config = dict(
    n_layer=23,
    head_dim=64,
    norm_place='pre',
    norm_eps=1e-05,
    parallel_block=False,
    init='normal',
    init_std_up=0.0421,
    lr=0.00763,
    lr_head=0.00671,
    decay_shape='pow',
)
MLP neurons of a small language model. Each row is named by its layer, matrix (up: input weights; down: output weights) and neuron, and shows model dimensions 0-159. Each number is 500 + 25 x the weight over its row's rms, rounded and kept within 0 to 999. Numbers have three digits each.
After each neuron's rows, "fires on" lists the tokens most often at its 100 highest values on Wikipedia text that the model never trained on.

L19.up80:525454487561487480490452473533510530488501567518473499471487485494484479504499444497506513513494495505524483525529523523466467528506492462514479484455482508485534505507500535480480528495505486477486447481486493515526567497526471512513496510520467460489525498509483499506511501545464476538536507494506480501498474454528448502462527516457524497485548472525478514524495525506530515494482506510523465467500515503520495496523509512490473542493494486578483531489515485517491514533459502
L19.down80:516525473505493509529536497467519489518517483512534501456500478474531504473503553498563500470513514498506479519489497478510528470473529509482528551490532468499503551449467522533491482490522467498510484488518535437463487523456499532511545490501467535501471506512524482525504520488464506476529508502460484454491487519486466466564486487512493511521491522504507538499486460481482523516508477469487509516487536528494532503456484501488481490515512525469528491526444527484500518468540470
fires on: " (", "-", " R", " j", " |"

L10.up687:553511489520465437531492519466508504476499469542522489486541508462469493493477468500514503527546523557500516471554497525505488530490464494486521477521512500524470529503523468512471485493480479483489471484474528477508499547500538505497491442474520512539465497489480467492516521474492493526467555502469490546522496514479517477512508505493519532501489456510495559513472514486499501514504492461527536504467498524497484496509530502516476473479474477496499540546533521483484511450479460
L10.down687:512508497500537529523522504526508536507471515464492484513489533491517493496518501498511458487475451520493488528511481494483514495472496530499546512496475483478562470508437528461477491498527529490490501519439468490553541463497477489500467511523499508533504506531487466499495506474524561502477458492513531494478488505496516546516490544494482537535497504479473516526497492490474491484522535449473518490504513493516463523540477475480482548465557446458498479500531514526492510490489524
fires on: " and", " in", " I", " "

L9.up790:546472487493492544512511478483537537498452520524500485485453495524524528497442495505467492509507479485502528519538500496490537468497515507496502506494559430523519511527504482500545475472492510504542499508473521536489509522487517508491523540497542494515448552495445466481476513490511519479539446498505502498527516539496505468485511476503501470502485491485490520519519444529490511541465512463515527537482508443462478500525472455474482497513510476517511501472499510475470490490522496
L9.down790:462530551533490493482468486489490485549471489473479461503508520492446472517523479516498486481514468534566508523478459519504511495481529495426466457518517537515541496544496539471456536556509486509537493506512463469518506479495490534462502502515488483526509498503530499542476518510469506476486487511510503496526530527449480481503502482469503526441505529516533504485510498492520511461503516513497485476463494530465501504496503496472507555507489483488504480483516550510505480512496530
fires on: "t", "ent", "ri", "ran", "y", "ig"

L6.up268:509525492549520501552507562489489481506527545504506478506511505481490497511533451487480472540524520497507509515470547540507476496495522549511495464498490563496507464495544449506468542507512511514472504475455487525518497498514509504517481493457483452493479540476463487528499558446496545493495499494518516503476492515496508468480544506562504528541487482469516467492490513503499494508485501518497478522495503483489456519522544479462457465511487502478486518530492493537493501526496521
L6.down268:475472492471453541481490477497511559516466480505524521489506493514514494475495498497543435481488529508485476490462544540499523524534436507580535486518497515515464486501473497493518467464503493459490489494513482503526496493498493514476511500485482505441531466524533532499529524510508512519497518448500498533507487522495549507507476492494517485481479489538514469526492532529514537496473488471531525522480492502488523506526492471538450439545511466498504502514477482482466509519498504
fires on: ",", "2", "er"

L10.up258:572468499536467450526439503512474497524541515485513531523476525465478485495469478499513476495509508558528512492572523504484486501503494501503551503527526485535470528478504479501510476497477543470501471461506478483495538491523511501445484520514472543533467496490470482485507463525496510521438518506490520516538542508523502463489470487488501523502467486503506527508474510534547468512512490463526497520509483465464495502475521502493494488477486501501474477532521520508464487480478477
L10.down258:502514510524526505524519460537526527493477512443506462507560501498510489494502502485523457474483513512508476520515495473467497483437500506499494541495492534535461499479528500501448492496528518499501494544489490486532520495541520495470503528511545471527533485546481466471536511475500494519466498525506498475506514510453502465483509509493478498483536476466481505545476502474516521479467525456498500493515484517512492515544451492461490542478494486457448495491539501530517541446523526
fires on: " and", " in", ",", " to", " on", " for"

L19.up74:536517455488514473496512504518538488517524487443492468525497507517487488516493514516457528483539555538506532480487477449484470481473500535517509483516478488506505517438549476499508493522508484498503498460518494499541513510516489497553507489465501489504520431504503487466503518484539501485507477456489512505461467510536539477504517514482528490497497509508554539561508492492539535523511501497491488521504499508485467455476494457463498524542543510528477460488478519508512476485455490
L19.down74:511477487548481533486545493530491512507528510538467508513469474488500494523549486522509523540506499497458504468492468532515488522516465507497489519516465520505532481474494517461459512559478512445482463530539557475523493471503542520506496536538487517483494507481476462503510474517543504483517481515481481505536446483496507486480454500516487490556563509490495497485493507491524501481454479479515503473527443533527501471495547514474479498513461517483496482509501516502477490474528494
fires on: "et", "y", " M", "ge", "ry", "2"

L17.up421:480492444518522500506496514486537493545491506522478481518516487481454499430475535495498486550527470544495525523508508510507492474517522472508481479520504541458487469490506494502529520512538494486494521514510494529463482506472496505434506455497525542468517500466464496506511475497482457535506533518492508475455494518525531487494514522494486503522520493473516451502510448514510500558504514548522459503464485469487509535489526461477487535481513515527499523490488474489479506538557533
L17.down421:491528523547530523508510468497456465506524514507500523497496510468498481435504495499487490484548567503480480482510506541436496502468526533527503472553492527462515486508513493477523518504475469518505512494477510517441527515499547447456481480509529497481491498502496506489506459490494459539427497493445522547500504490500519478507515484504526530477451467522493495470489515506498486511528516496523491519535520512541518489505495502497470547468522477500502507534483493500480482536505527
fires on: "\n", " |", ":", "|"

L12.up326:525453535476496525480487485466476539495506466500491531465505476513447498484543473465488486494511519512474514469472509490503469497505461510517493488427521472456489479501457526510487492467484490504537479479513538459473527533478495484493467513507533517486524511488461546497500492499479536526583546484497542514486495509489516504491549522512496465523468508488488499534453533534542508517490500475501547510514523505501501508510501517537461505530491519487516461482459484509489536502515476
L12.down326:490473546525490486508495515518481511499484487550528524461541507516482537483543540454476500489500491483492466501494500485460470519524533494545533449494525481513518493494497522499490509514496520502502493491494492496531471465502487487526487514485516499483535499495527497498514461480521460484492524493470489443531484518528516476534473511491487539511487474511470510517471533453483483479488562505518483418481526558488482539513484533473463521482500495498512498581462499510506514519505455
fires on: " ", "r", "1", "m", "red"

L13.up57:499515536482466537481492476526478578496525455552483515529483503508499467520533561482514475492517510516517475494552519474516504531487502459492480542522477498535490480528508518527527504486512543474488454527502492507504453528463498499488511506487497495455462464525485484526496500525506530495539512485471534480520506469483527509481500493476524479475459509513511471550490532496459478526490480489492493504484506475470506505515536483465509523521453497498449508547490524468494473465479533
L13.down57:440514489510480477480510467467490486503439473482447530513461494484492521470486520473528548456476494496472501492464480511491464460517499479535485498529500500481504490485497478555506507530486471517505506482499489511526537518471520523499512474501522538497466509535471544548490510556493486540475511494500506525505473508491517487512512462480504517506536421545491496533488495487532492523514456505549464515530470520509494527491455526488508529538501541489493521530489493526518501527511502
fires on: " |", "9", ",", "at", "7", "n"

L10.up426:506438455493504492536518538519477452488513483510522497502499482487485530528506501508540479428502482531495540483475499448470528554470501489484519513485503485456523492539499538529488504533463511489503465506503523483494503508513523523489483502450502548499477472467474457509548517508477461498509513516510511526487486484484539435475502507512504542490483494458491473529497538466504481542519498545491504536508464538485524521483542500537493489512503513503504500452477482518517494532489495
L10.down426:481511482524514497512510497526501436511515499478514488524516528546477505540477469504516469482550513518526506528486530493472495543518501472534504513485483484481498472524511491488450448493548511452489515515514506492484504508505504498458519552526524489464440535475478536458507478501499446475496457511481454500490466510542517519516517483506495492507477498478503441553484479537499508525466494491516524474488492480511551564469510523505507460498520522501520511480513484520515472471490517
fires on: "\n"

L6.up640:471555483479470543510537495499476457484517469510499542498506477447486549527509513526491502474506505521519506515533466471470509539496508496472486522525523537500437509514511507499510493474495530471467463514495489511488510554532498519502486496503474494499450433500513498534526500465497508516518484528465479464495484484563505551501476546471509473482517517459472485516501483566498489470534498492502510512483529472523487494467523478540496506505533476468530529503517480487495516501479469
L6.down640:527473444554492485516470476496514524474491489502539466461499467488505494535448491503548459514526483506512470496544517507508516487542513523517504496489494543472542516505528502529426530493548505486521499494468424521533493506528457489472507517480482497483496514482451490493508483485515512521485506491511458498482491480500513483474540492475545515518496480482506496530538513468532471472542517488444501518529523504491491515503507558494481475525462510508540522497475508514484493506480510
fires on: "ill", "iss", "at", "ur", "ar", "ag"

L12.up396:478457513470532498516532505522480412525510482508474458490477507512512514488483492536511485451507519480513533526509496476447495501462482467487512539470558504471498509498504502532499488523503492471521537505456508528478522490507486492493487510516459522540480519486481494500552502523504487504521504484515533540502483485477505453456485468500537567516515485469459505499482476515514531470467469510548547539518504485531538524478512501524478515487498503511507504525514500516496447521466476
L12.down396:513471497482473506522489495557506481503489493491515538450524512515481509533496489502525464472516490552469502492478543449470499567507536525481503505495508495484526444553532500524503514502509538471477533459489487492478490521503490486494477502491525492470493528501477533456510511486484457529488509537485432488496481486500524486507495482516480493483471513556517459575476522526491486524478514481481516484502496506524561511503503527475496482462504480506501528508535475495490529442501507
fires on: "\n", " (", " ==", "erson", "ction"

L19.up718:548481518560508489528512477529461512472516521513446514522520510530493496519498518515511559516525528523562569465489495499499474487497492492531498492460495504501540511477479511538518503496459408489465492486513562480497509506509482507465463507501485486499491477556472532476500493486491456530490472461520497487506503487540491496463507502481487518485513512509541513515498491486505507512490504486481469493477523547470496492536496474480478486527468472497465502459478531531517498491527506
L19.down718:486518527467505498520519496542527503484467455476495498495510463459504533477535512525522467500512468456528479538504497487513516494493539497518479507507497490506455483495511468511504528454517534481440449518508472507546456528483495483511515520496513518481489523419521474491491502523501497521568522471458491464534521513510491459473476533497527464504485514486503541488468499487538539509515499475503509528542473480516518506505481506509517513440484540537523503532525488491514489482497476
fires on: " |", "-", "1", "w", "v", "\""

L7.up17:490481499526529502509465541527497495511560458494511451508454465506481528475494520452526484487520465514500514505483525497535490465492508495509519457523528533469474479540506516495494534501498509476501492537512536556551501472493489439485478522492458470529502534444454495479513479470472548476521478488452520481522489516511525517482477505535516521509484522502463512516478506517517502495507453519544529489497537485472483522488531479463492492519489493466521532488524513498472508515463515
L7.down17:474502464523475495475494465525518521469464543515499567486495521483484510554486479521492495524501500504490491496474517527501556493500499491519486599493452461543525503486504515484510477490513520521537487494456508471506484518507516481521498462480556508445504508553543517496454505512518522488496508494562484487491522470484488515473497493499521471466521534490542498525494494497474495484492514466501502508496497500476533542491466470515480508513467509547481508477523463492465499513505463
fires on: ",", "er", "v", "m", "ublic", " who"

L13.up193:474502500462489516520496486508564525463539549500498493445481491508511488506532519510520520499493488481490523456513520492527507486518504528470488514537444473544462457482508495524551501500499541480497472504493489478551523481474483494545495472466561464482469494491464492521474518517467464484473525503524539536476538503480511496502527539499499499486539536512518545478456528476497458502517449442487513492495516493511501509490468488497478495491502512506474497492471494515495492542511458
L13.down193:531481497499484503498553511515498499522480491487490505505505482470468536479498457545508531518476490565465483504529491522474488455458491497500514483495520522508516483506537544490460476509496521496494475495459450507488482519503533497470508473517470502552485490452462470511523484486523527492461541489499503472528498490517530466522503508503485468491488467525499509516556533524470483528462544516497552483504532551480497477500525541489544491479477558481493494496443490508502478472513476
fires on: "7", "3", "2", "9", "4", "1"

L9.up802:482490485487491496558588458524478499531517487530486517478539474496464535500485492488494522524482494489465500506516477511540470459468502518494490485505501528499540488488517511525500501504489498488519528462513526490492517520525424486482480507525452511497478483457530537484526458442502484503491488512474488538488505489473520501467506500493482500511506514539516491504513476472518537514457538518511483493526529505449503461448539494460485479503527552517512485547488492473481527527491520
L9.down802:489506505511516478553506511501531485481527504503476498505500459462495481501482484511480475493471517500500515527523485473532483523532450503443498553533489490488499470503507485548546512542522465475495524486530477483487498468521484463535554492492539506526512516485540516525476511473513493517489462461500503512505567486521442545491501500470470507486519514499543499461510521451464473479519468499498505545509488499468505492514515532451552514506481512530456495493518529473475500503465483
fires on: "–", "or", ".", "ct", "1", "t"

L7.up620:489461493496471466482519492520548499539558470474495519490489508489465524505494481514500501515500524454503528534503515503496485523498473510507439482548494489486516563494490483490466496515467511546483497507535475524454507473490476483480503493479507528514493525493499476537488536466508496501549465471554534453532524515506527470533468491529540449460543531526488507478525514486509491512516516524448497510490499511498506476502497502551449502485489518504476482463474513465514534481503463
L7.down620:471486531441485533491487503485471474500458463438495493490454555508533518490516499503535520496493484488489522494504518494496497523472522527552519527514519491501474496539524461456514504507549462507513474507532521508507503486497484508515499482485468479500509507485545460539447519496451480488542486501537498496473498494503505503509486504488492508525483468480511502555511486466562482487480505446490545493472579503500473507488512512469522538485534491532468507496507497500522475545483511
fires on: "ro", "on", "ar", "ther", "oun", "ear"

L13.up501:534469457498537481519519491525499453473531461472549440509508517488520512510469519474568516459526500531495541501512512523526509515505540501502494533529524503470471492503504532533466501454496508469490493498498508481524475488458490466493479530493475518474489500448471511471512517485474445499490495540510509485495507452507509488507487486498504551513512510439509466553558470505515519504491508488523491528531531500489515505472536496524489479504488454462513514461509508466510532505492512
L13.down501:524496553505508472495514482516507474501485501503442525499494524511534484538504448495485498468459505523477515501500531508482499526534554545495486523480524515457545445545527475482520492493517521447494528470519480463538532490471505515478509493508521511479469495517456515487481505498537505485432460523475454511545490520519488490487462478510525511494495488505525467517517532467500492528533499498519503483506479486549560528497504478525487488509483495523490526524475479521473474471456497
fires on: " which", "\n", ",", " but", ".\"", " it"

L13.up810:481520481510537526515526493489493464492500495511494470522540542507490521503469510506510478499528482492527513493491488461515546515504536532488469466476542474433473493545470535534501494484499518424472500525537533532474480488477493501483493509434477521490468519519460514480519535541529463480547498501491483509523466496531523436466481502532459525485498474493526493520484499522481505523498490506542508540530516483488527478500545498491478491481491510474530482500513497524535504488480538
L13.down810:530500488486505525496495524519490445480539485493476506510505531526459522478535491567529462452503524516476525543467521524481491521499533476483527533479495499481499465505512556531469507529526537487493507537484493481495535541514504500473470519550473544468484490486468502461500496471474455516473493506458459501488467504511525532481495500523469505514520523501516478531471470477478520497467495466491513500485493512508563559459538469487478497516483509495536476500503522523506497491503475
fires on: "0", "\n", "2", "b"

L13.up921:503551517513504520474483479444494507483504495484508494485423481469551473508517545486501501536552462532481532510573487524518482501502501518514474511495457492499479492525428510498519511517504526489506488507493496498510490475485512523519545470476548524464509503517489502484483537509522471467508476497468547495483518466495498498481477501504445506477487528531504541525480550511490495503468498494493464464508482502517523559534471506446511500521504464494518469519487514489503493536511521
L13.down921:523501564469518476455527476554500521515497497517483496480450501480494517518542528497545490553491514491517506474500478516518500472505459489498506490481514478485490512526507454508500517525497515501512465513499489454517496539472501513542473484525446482473473504472472526520517562494497479509485489497460537537505483505466504492488513516522499532488457446506509517501506455519454495520504484483513478504508459476510490484574494509535571477527485521492493470533484484483460518483491515
fires on: " ", " |", "4", "at", "7", "2"

L10.up798:476502492497475502462505502510509517463515500536529516471469503518538496517491510521506535530496501489512482537491490465450484461526496523485500522513526521490468463496541514511474473498493507475466520505452489505550522490501535510491442467506519464535512471473493544537536519549474496494510525521507545550464453515526469450458493480481515496466530497530527500477529465464511490539508503477495539505480511511512504475494498470524470474554508466486512509488522533479479518483506550
L10.down798:454530515487448523510472506497500523481508462465467517480530524444520525485559473495471499449494496531515539458467480499522523516506505488490497485510492515480516471523561536494513538498539485495515489560522512494526501498497497478487504479471504508518543466470460533484497450519527520461538498498489478504454463471485508519473480518474474499470494546511523486501464498535514515539473533477505500530537492504523507483493515525466485443527516506505514493505540488483471503527504484
fires on: "ur", "ou", " De", "if", "e"

L7.up597:493483479549468517505527521512518493504493508542520506494495488480508528455535520513564528464539514527508471506555505464481510498521482484484504496499508506488530518479464443510534495471476486479492501527476489489518538501461473509479484496488509524510503526501438483578521478479478495511531514510491496530485517477526561506472518503483472491498476480467472468521552500465497495519495470529489516462464501517527471528498517512535486493470552498506497482430516517472473504513536513
L7.down597:475520526478510509477506526505486492485504509515558511477497449483484491493468495495486466544521504467548496485478507551484512529484503544538529505541478440488537480491509483495492496492520543547523487528529494466453469512509474466474502457510516523517487508498541492464457468527491508504482491491477515507537497499506467493543499489514485484522491567504522495497475493464520481477551496425442496530530497511525511529495460505502476531498502532490527536494501480507503477494515513
fires on: " |", "n", "id", "\n"

L19.up801:490483487508527507494481502482526480471512478532473504495466515472540499476463496507498484476510514512512471530481486533515492543522473492520524510499466449497526534552454501508514492429511480498494476476522501532461534558480496526515497494491487520472538458513479435500506532483440482529517471482527500462501482514527511525459499540491519501540508477491523473498507463491500552466496502469519475459553517505491499482551488535497490509496535510520497545518478490476503494523493526
L19.down801:525494506494476511483511513487496556521475459475514483523494466499534505496511518478552528539516521485509476458515494493484483498516520499503472517515509556480510478458521490494496503495448522489488535507506462518493505516529517545483498493512486523505439519507503529462465507508523490487501474511518482541462512489452487513543485506483473477484522503528506507525502534488489481509491542515485531550465485534506579554485496460511487530496437535473505494493465483492474479503435475
fires on: " ", "-", " (", "\n", " L", " l"

L6.up623:548538479483484465568477537474511481469485512510487479508452514516488491524522542552475533481481512540515496517448481476509489429508504512488496509511512472509507501494512492531508467527528531502480515468505510504521502516477534506527464511503477496490503466448516477530536460503527519518482462510515477496492485562526490447498509513503472513497500462518538480550530445504510521538490478491494485492497488474530492471475536530496505486508498473466527508485489517461484543494520535
L6.down623:513511521471481503477511474431487488530498461488519521492507471485514491506499511473500513533518531486478527507497499545466497527515500517493464469499496509484483531472498487482515490497496469489497484498501519523516452496502517495501539547529486502498497427476521476518499510488495504527499471492493487480456504529481517471536489456500561535513481561463557546507493531478529480476502470523522526514489521506504509525472491477525504505493466565522506563494499490488537445485542449
fires on: "e", "y", "ce"

L6.up135:508484500456525548515475498562474487526506518481510495465506516512490508484555526472509500506539515536506509479478495509491509512456493503465507484459513506552480516498500497535475488479521487517536519487476488511453483502528474487445458478473495498514469451494570487501524489484475525489483548535496523486494474465502509572491480531503512489443504501445526524510476479497492521484492503458489482535515506512498476523494541484496506474535512504482565524490500515477491514489463469
L6.down135:519450503502518484483500501484506516534497496501485566507535479517554505501525475470506508477521475501517493524502491480530488505497438496509488485488551515552494490519487550547496504555471552485471511504496505496518478515530517521479462485507499515481537480465475550505527508473571470493458466475452514482491494490479491475509517497506557515470477514462499455545499467515528523493478504457527519533505470506486519471477528487469516494465488497515487525513453499484488508501509498
fires on: "r", "u", "ur", "l", "or"

L13.up108:535487465514548523483500542496521494498534526505485490520456439523490514499494499519497488503517489466501504502481480428531492540541464486548486484530514510481491495493480476490510515488543522473471472490484527508504477535481525458482482483461476482507481539488464525501479469475495568485515544489457530474482484506511498503524524548451529524533478492518525499520541461499467454498486491494511549514531541488542490498514504508459491485526512507501505513508510506507480550479493475
L13.down108:462472511485537536505464550527528477461524480508450516482519504510457466502506469512532448506537497505480513549493520488528513536512517468482529518517470445494496475485487486500485497487495505475470494494505420487482507506492522528519519491501485497513496543561502544543497439520511499533503499489509526498498513476471514516466508553528487495500496498522485499513510486505449526473515503547465548501526506488506499535512486514524462479482502478539535480505462493482501486464486472
fires on: ",", "m", "0", "9", "p"

L10.up60:498513496538501485501496500507487474483490445462459469533490509514506524497534495538536485505495515507516480489541519508470531480518495501554512525489441531487496541545488454472469526509477524473485491508464478489485480518508491485469540432519526493532520498507539511549522532481529490498512514468453507506489490501493493454528517453544476481459506488445474493500508499507508511495464481529519532522516522470512501507455501485516490498478541476556508501501510495459486545504479467
L10.down60:489494508515530473487483500498491501504461436475476494532464507482502529514434444472509536507492481543484488515505478485509532523513470538524494484463519495486490495519542547519494557465494541510517536543480482504512508493486520493513482493495476517508485464501500494497520478484533512491505501534530526454494441506537556485477495497473452507521482510525492530471478511546535496515493468481502493473531534453537511536516461511478503479502474524516509496513512482570505495504500464
fires on: "ol", "m", "g", " km", "s", "it"

L6.up906:508461503569531471488504518542486494512510514465493525506498449534515489487527512457469470470497494531493542500484565510544479479485509514482502532475561499510479475510506508510490498520500479477513492552510494479531473532506494525456531537463513500494451494460506525485490472485487527488519508464483511458471489486456520460465486536550493526530458463488522496526503496491523476466496523511497490524529484521502498537475502478468490517502499519472477474545494501470511535512511538
L6.down906:503517497479482523494465505514527565489501486481501522480508513499503517541462496516462492502484543508493463502501481477489493506539502419537521509483509525517489492520508527516489467509492484517507504455530476496469483481511502499477519481485522477494545503490473506486561517490476472510520501507524480485480514477519491483529565450482527460537512490530515499540479491523455447491482510506496534486468499508443484479517465508557511567471521514515496472510450503532542501496504520
fires on: "ce", "er", "em", "l", "v", "ers"

L19.up946:464487494518495510472499500521511516528491478525456487481492502523545463502482484478511512484532478491540477507508494494504473479482486487537502494489502456507520467480481510476466515535469520486484490516507496536501533568534529458507523487494488509548544487497501473429533474526501510551529467477502481514486473481477526498509455530511500502502559521530507490502525539525526491482464483462505510547496507490503468507472466490520501508445471492559493512516485492537464446527475516
L19.down946:544544470527517468483478505543516482521496502464516496494481519505473509501486503502532495491480548479499506520546511505477436509506523462505509550478499520502506512517495455502479513489556502502473462517504521518456509458465447498502491564517502492478473496516520546517469544462486525506506511490506516447483470503527475471521513496504522496532521486483485526497496474492484492512506524509521467513488519512498519517523559489506511539530471538445455457473475483487518510442484510
fires on: " ", "l", " (", " R", "ond", "0"

L17.up56:470495520505528538550540433520521451522499539495532492544518508486530500532498484445529489550491490505459515510532470482504476492492505539521508521481504477490460497462491515456494499530469509512505509523468488484457502533514545558510494490521473493535521513481533447492514504509487483525496467488504515484485471492539496476487486507540495461501510493495519538507493499503510524469466515515519493498436465512480496498530517498519448466508498491521464533482495557500484471518503465
L17.down56:486479473488512493507456557498516482483534499482452485528539481501500546475527466518513490462450496480492526523490517499501516511528514493487511494501491501465467526531504487440484506461502452503504517508467510498514493521494529497514498481481534479497475512469569479496473450511554486545502506492515469525489473512464483476502501506517494485492515569478511498527529477485506496521529495475452480509541517466545530560480536548518513496488465473453483493502502523507518519534492489
fires on: ".", "act", "ear", "ing", "ong"

L10.up0:490521506525470495479525543504490478501471470467501473501511526484470501537492518476602472501501498492491474537469527531509513543498464511517495507503476510490471494525487524470476513498545522452420490488506516518480491511496502526492488470520503541521481518484555465530488502455492504500514520496511492478481474477464494473478512506491529500482469504516482495523493540469547512500520525562510500473522478508490473554451493461503501550512503499532511513485492483516511533504520456
L10.down0:517512466558500521510495519497494523521481476509509503557502516464506506482514454511452530467501524473490498506499473480492522510447530486501481506541515504492476515513479493532457454516490539543535538501486481497532537495493466454471514525512542485532511445525509533497529483495524527504498523491509517517474495497487489439505505507485502492487522518468493548469484528487485485460495460500497530514531516465466528437495530480483507451481522515466528468503503526543486498508541480
fires on: "it", "ing", "ac", "ol", "an"

L17.up119:482456504483478475484495513522556497523474465531483508487434500513429515473526565476535505512546501515543490527506458478514500504493475480517516489506527506508499563507519485507511502491472522488508510496528489502538536503492544547471490491502552492478460501489512478463473499501520520494514520491511543478457522538520523505502472518514487457480488526530454462485519472545510493503494542511500494500441477511472487465476512504501480499489493515518514492446492490501510501552503486
L17.down119:508476530515495517536483516496447479523513484503507530527559477515517526521486493524465483426446557514483493557495491512502512476475527507519483484485528509529517522510485491462515518531480535518500481533432544489491505491501526514474527490493497463506543537461505522486513501536460479515495516482492471479539464495504489486506487495520531544523507468463476501502495492469460501548484488489463499508482527505526515505510495526521516458517485497468437501494481490508461529522474501
fires on: " b", "p", "ar", "ro", " B", " P"

L9.up437:520510482498469544513538501550504541512492506500490521507521507507439554486518514519493485486500468496493525478508539512532496471551473525485493487457504458479478472439474467519484484508504503520530488498515521511501508497490492468539508506456520506495497507529482498485490455496479490519530474466501527523510525478471511482484564473483513491515507456534500499508500487509551542497486513485458490511472490518500512470462468530516469443506459527518506503528529463470546523505537444
L9.down437:482429508470485490515480499541489533512499477484500495482485475485470527503481513517503559447497508493494486508463502509488514507541510520528487528529526470532526462513464560495515490476453430483531508491517509481498499526508540507522504517498478538501524525463443497499474557501514483492482477475529530485487509536535520471539514500534515471520458510513463530486472510481515435490470541490477491509509467492481505534494484499511515466504514538479472519488475490478501512529498516
fires on: "1", "==", "9", " "

L9.up84:508449515469497490494507508468474513505509538510471515508553487481507480464482469516468502537462518486496517483462475523492495433499491510500479505450509521495516491505517477514479486525485504468535523501507519490529471529450491490460516481461555501534443533507511499525500525465491518513516527516488535492498502492456530506437510518474475518501517479482510530534485482524529518473492535532487494552476484461497486557507505512502474521536501538534511463524471459500507511483543466
L9.down84:543503496487503531495558517509495557512519496465471480485506529546502483530520516467506488491521501492524436502481492470480509467543522527514492505449513534502505443508462541492480444500501527483531509498526513489476501486563500483518488538464493499469525484504474498472515514511528462496496451511539512504520483500503541497518534461535442537517477462458495487468499510518516474500535493493547525447494515508457485483507491482452514505491486493522481480515489516493504521495486491
fires on: "r", "1", "b", "2", " "

L7.up148:532505488449548542531501468553520521529505501512530529497497454502498503511490483519510493486469533499513489529493435495491520514512487490505507533519519514484455509505509496529490474525493500571489475525453487480507500454571481494464460508493485456496469457493538495481452492523470522484505503492476502486476468495528481511469472513464532485526545489494510524517481513464538506499543460512499513502476495499504507485510532482500493484553520495457561543512495484483511514498483488
L7.down148:456483522476496506507501548500471496507534452515467513552475534485461500481490528498528492512538489471472502521501494515504531505453482496508460510492508487504501523519535460528482513515485541512526527527497452501498484494467500501480515488499453516536463483510491533496515528490451499483529486487444505499489532528493532531513457523493544492534526495474488509518538505488507478452483461444561525530453502486534477499469482522482472512521507525545481527481495491496446489482508506
fires on: "ill", "ur", "ain", "ro", "p", "r"

L12.up559:484446532491513501460520521486537465525505502552528513483507495532499492489490526496525471466500494534502497503437478474499505490445488524467457513513512488500509462469532541480485514535514517505462492546506469489475507510507501525518457505495492503522485520465498513489513530565507456477509484485450481526506529493512491481462496521544494492503492486452523470526503478532495506520521465482512523500437488561487515517489531505514464459527472513503501487473492482561521482533512493
L12.down559:488513472470537486505503542488504497488482485516478472510458546508461493495504486483504463468521516496501530498490533471485500521493470489533523501473494517477558494492469518501503489534535507476540557506514535480503499474469522513485523483557509515456450545530489502502500502460517533471521494522492487538460472462528530472483454468502523474454514504515512445559518504482492491501500485467501494515513535504496517526477497541524510504498509490532501464466501522460559475476478530
fires on: "0", "qu", "u", "\n", "du", "act"

L12.up589:511517467525534562486495518463495475511456464496518503508482565472519495531526486524484510543531538530495530504505504494503482504489508438460504477529494469530498541543518483475476476460491504471443482509533465506476523498514504446475544499456507487494518482477509555514514499463527504483521531497499526455511501501477513475493499506520495480495493539484471520503512485494483517519453546497457532505539560498491511492512494505523474520479498485499463476509466532498525471520504503
L12.down589:486500520542465493469463534506514506542511496512506513499495446482483477497547537473511498493507475477510525518478507510481528495480492462492525506489474518472520506482481456516474510537496495475532505512437550492496514519472475487538493455526490500497494494500499525527512545503482535502468445500508572513502485496483500471466498502493521514500531510509499527516448530483470502481542506508505489539472521446495471499488468514460516533486524542480444505507465500486536565517526530
fires on: " other", "ar", "od", "on", "at", "her"

L6.up652:536519511512511498517518518493510511526456520526484520491516441469505498548442455507483487523482477539514478542514525500515470479532508465494506518498494474484518486514547482503504518488500494527544505473512538489497493471457480521473553494491451481529442501476475507474484517416476519504479481483506489502501485512515491481501494521535493497473514503501569520520500494466509559546529536462485525531532525476520509490487482489457514476480494513526468475512528505472485525501497492
L6.down652:463505489472474515485489505478482501499502525511445472521521503464489507502497497536455441526530445465525510473499476472508516510535476484439456499504492479507499509537504486503504498502527509540489541520510517516483502484484514503533477505524527483488467494521524525502466540488534581447488501495474512493474542505492522539493514533466530521544541488543519457468495527490449490489491512513505475477501486484521522511541501529503552475493467496500503532498487474460493506493471523
fires on: "y", ".", "ch", "er", "t"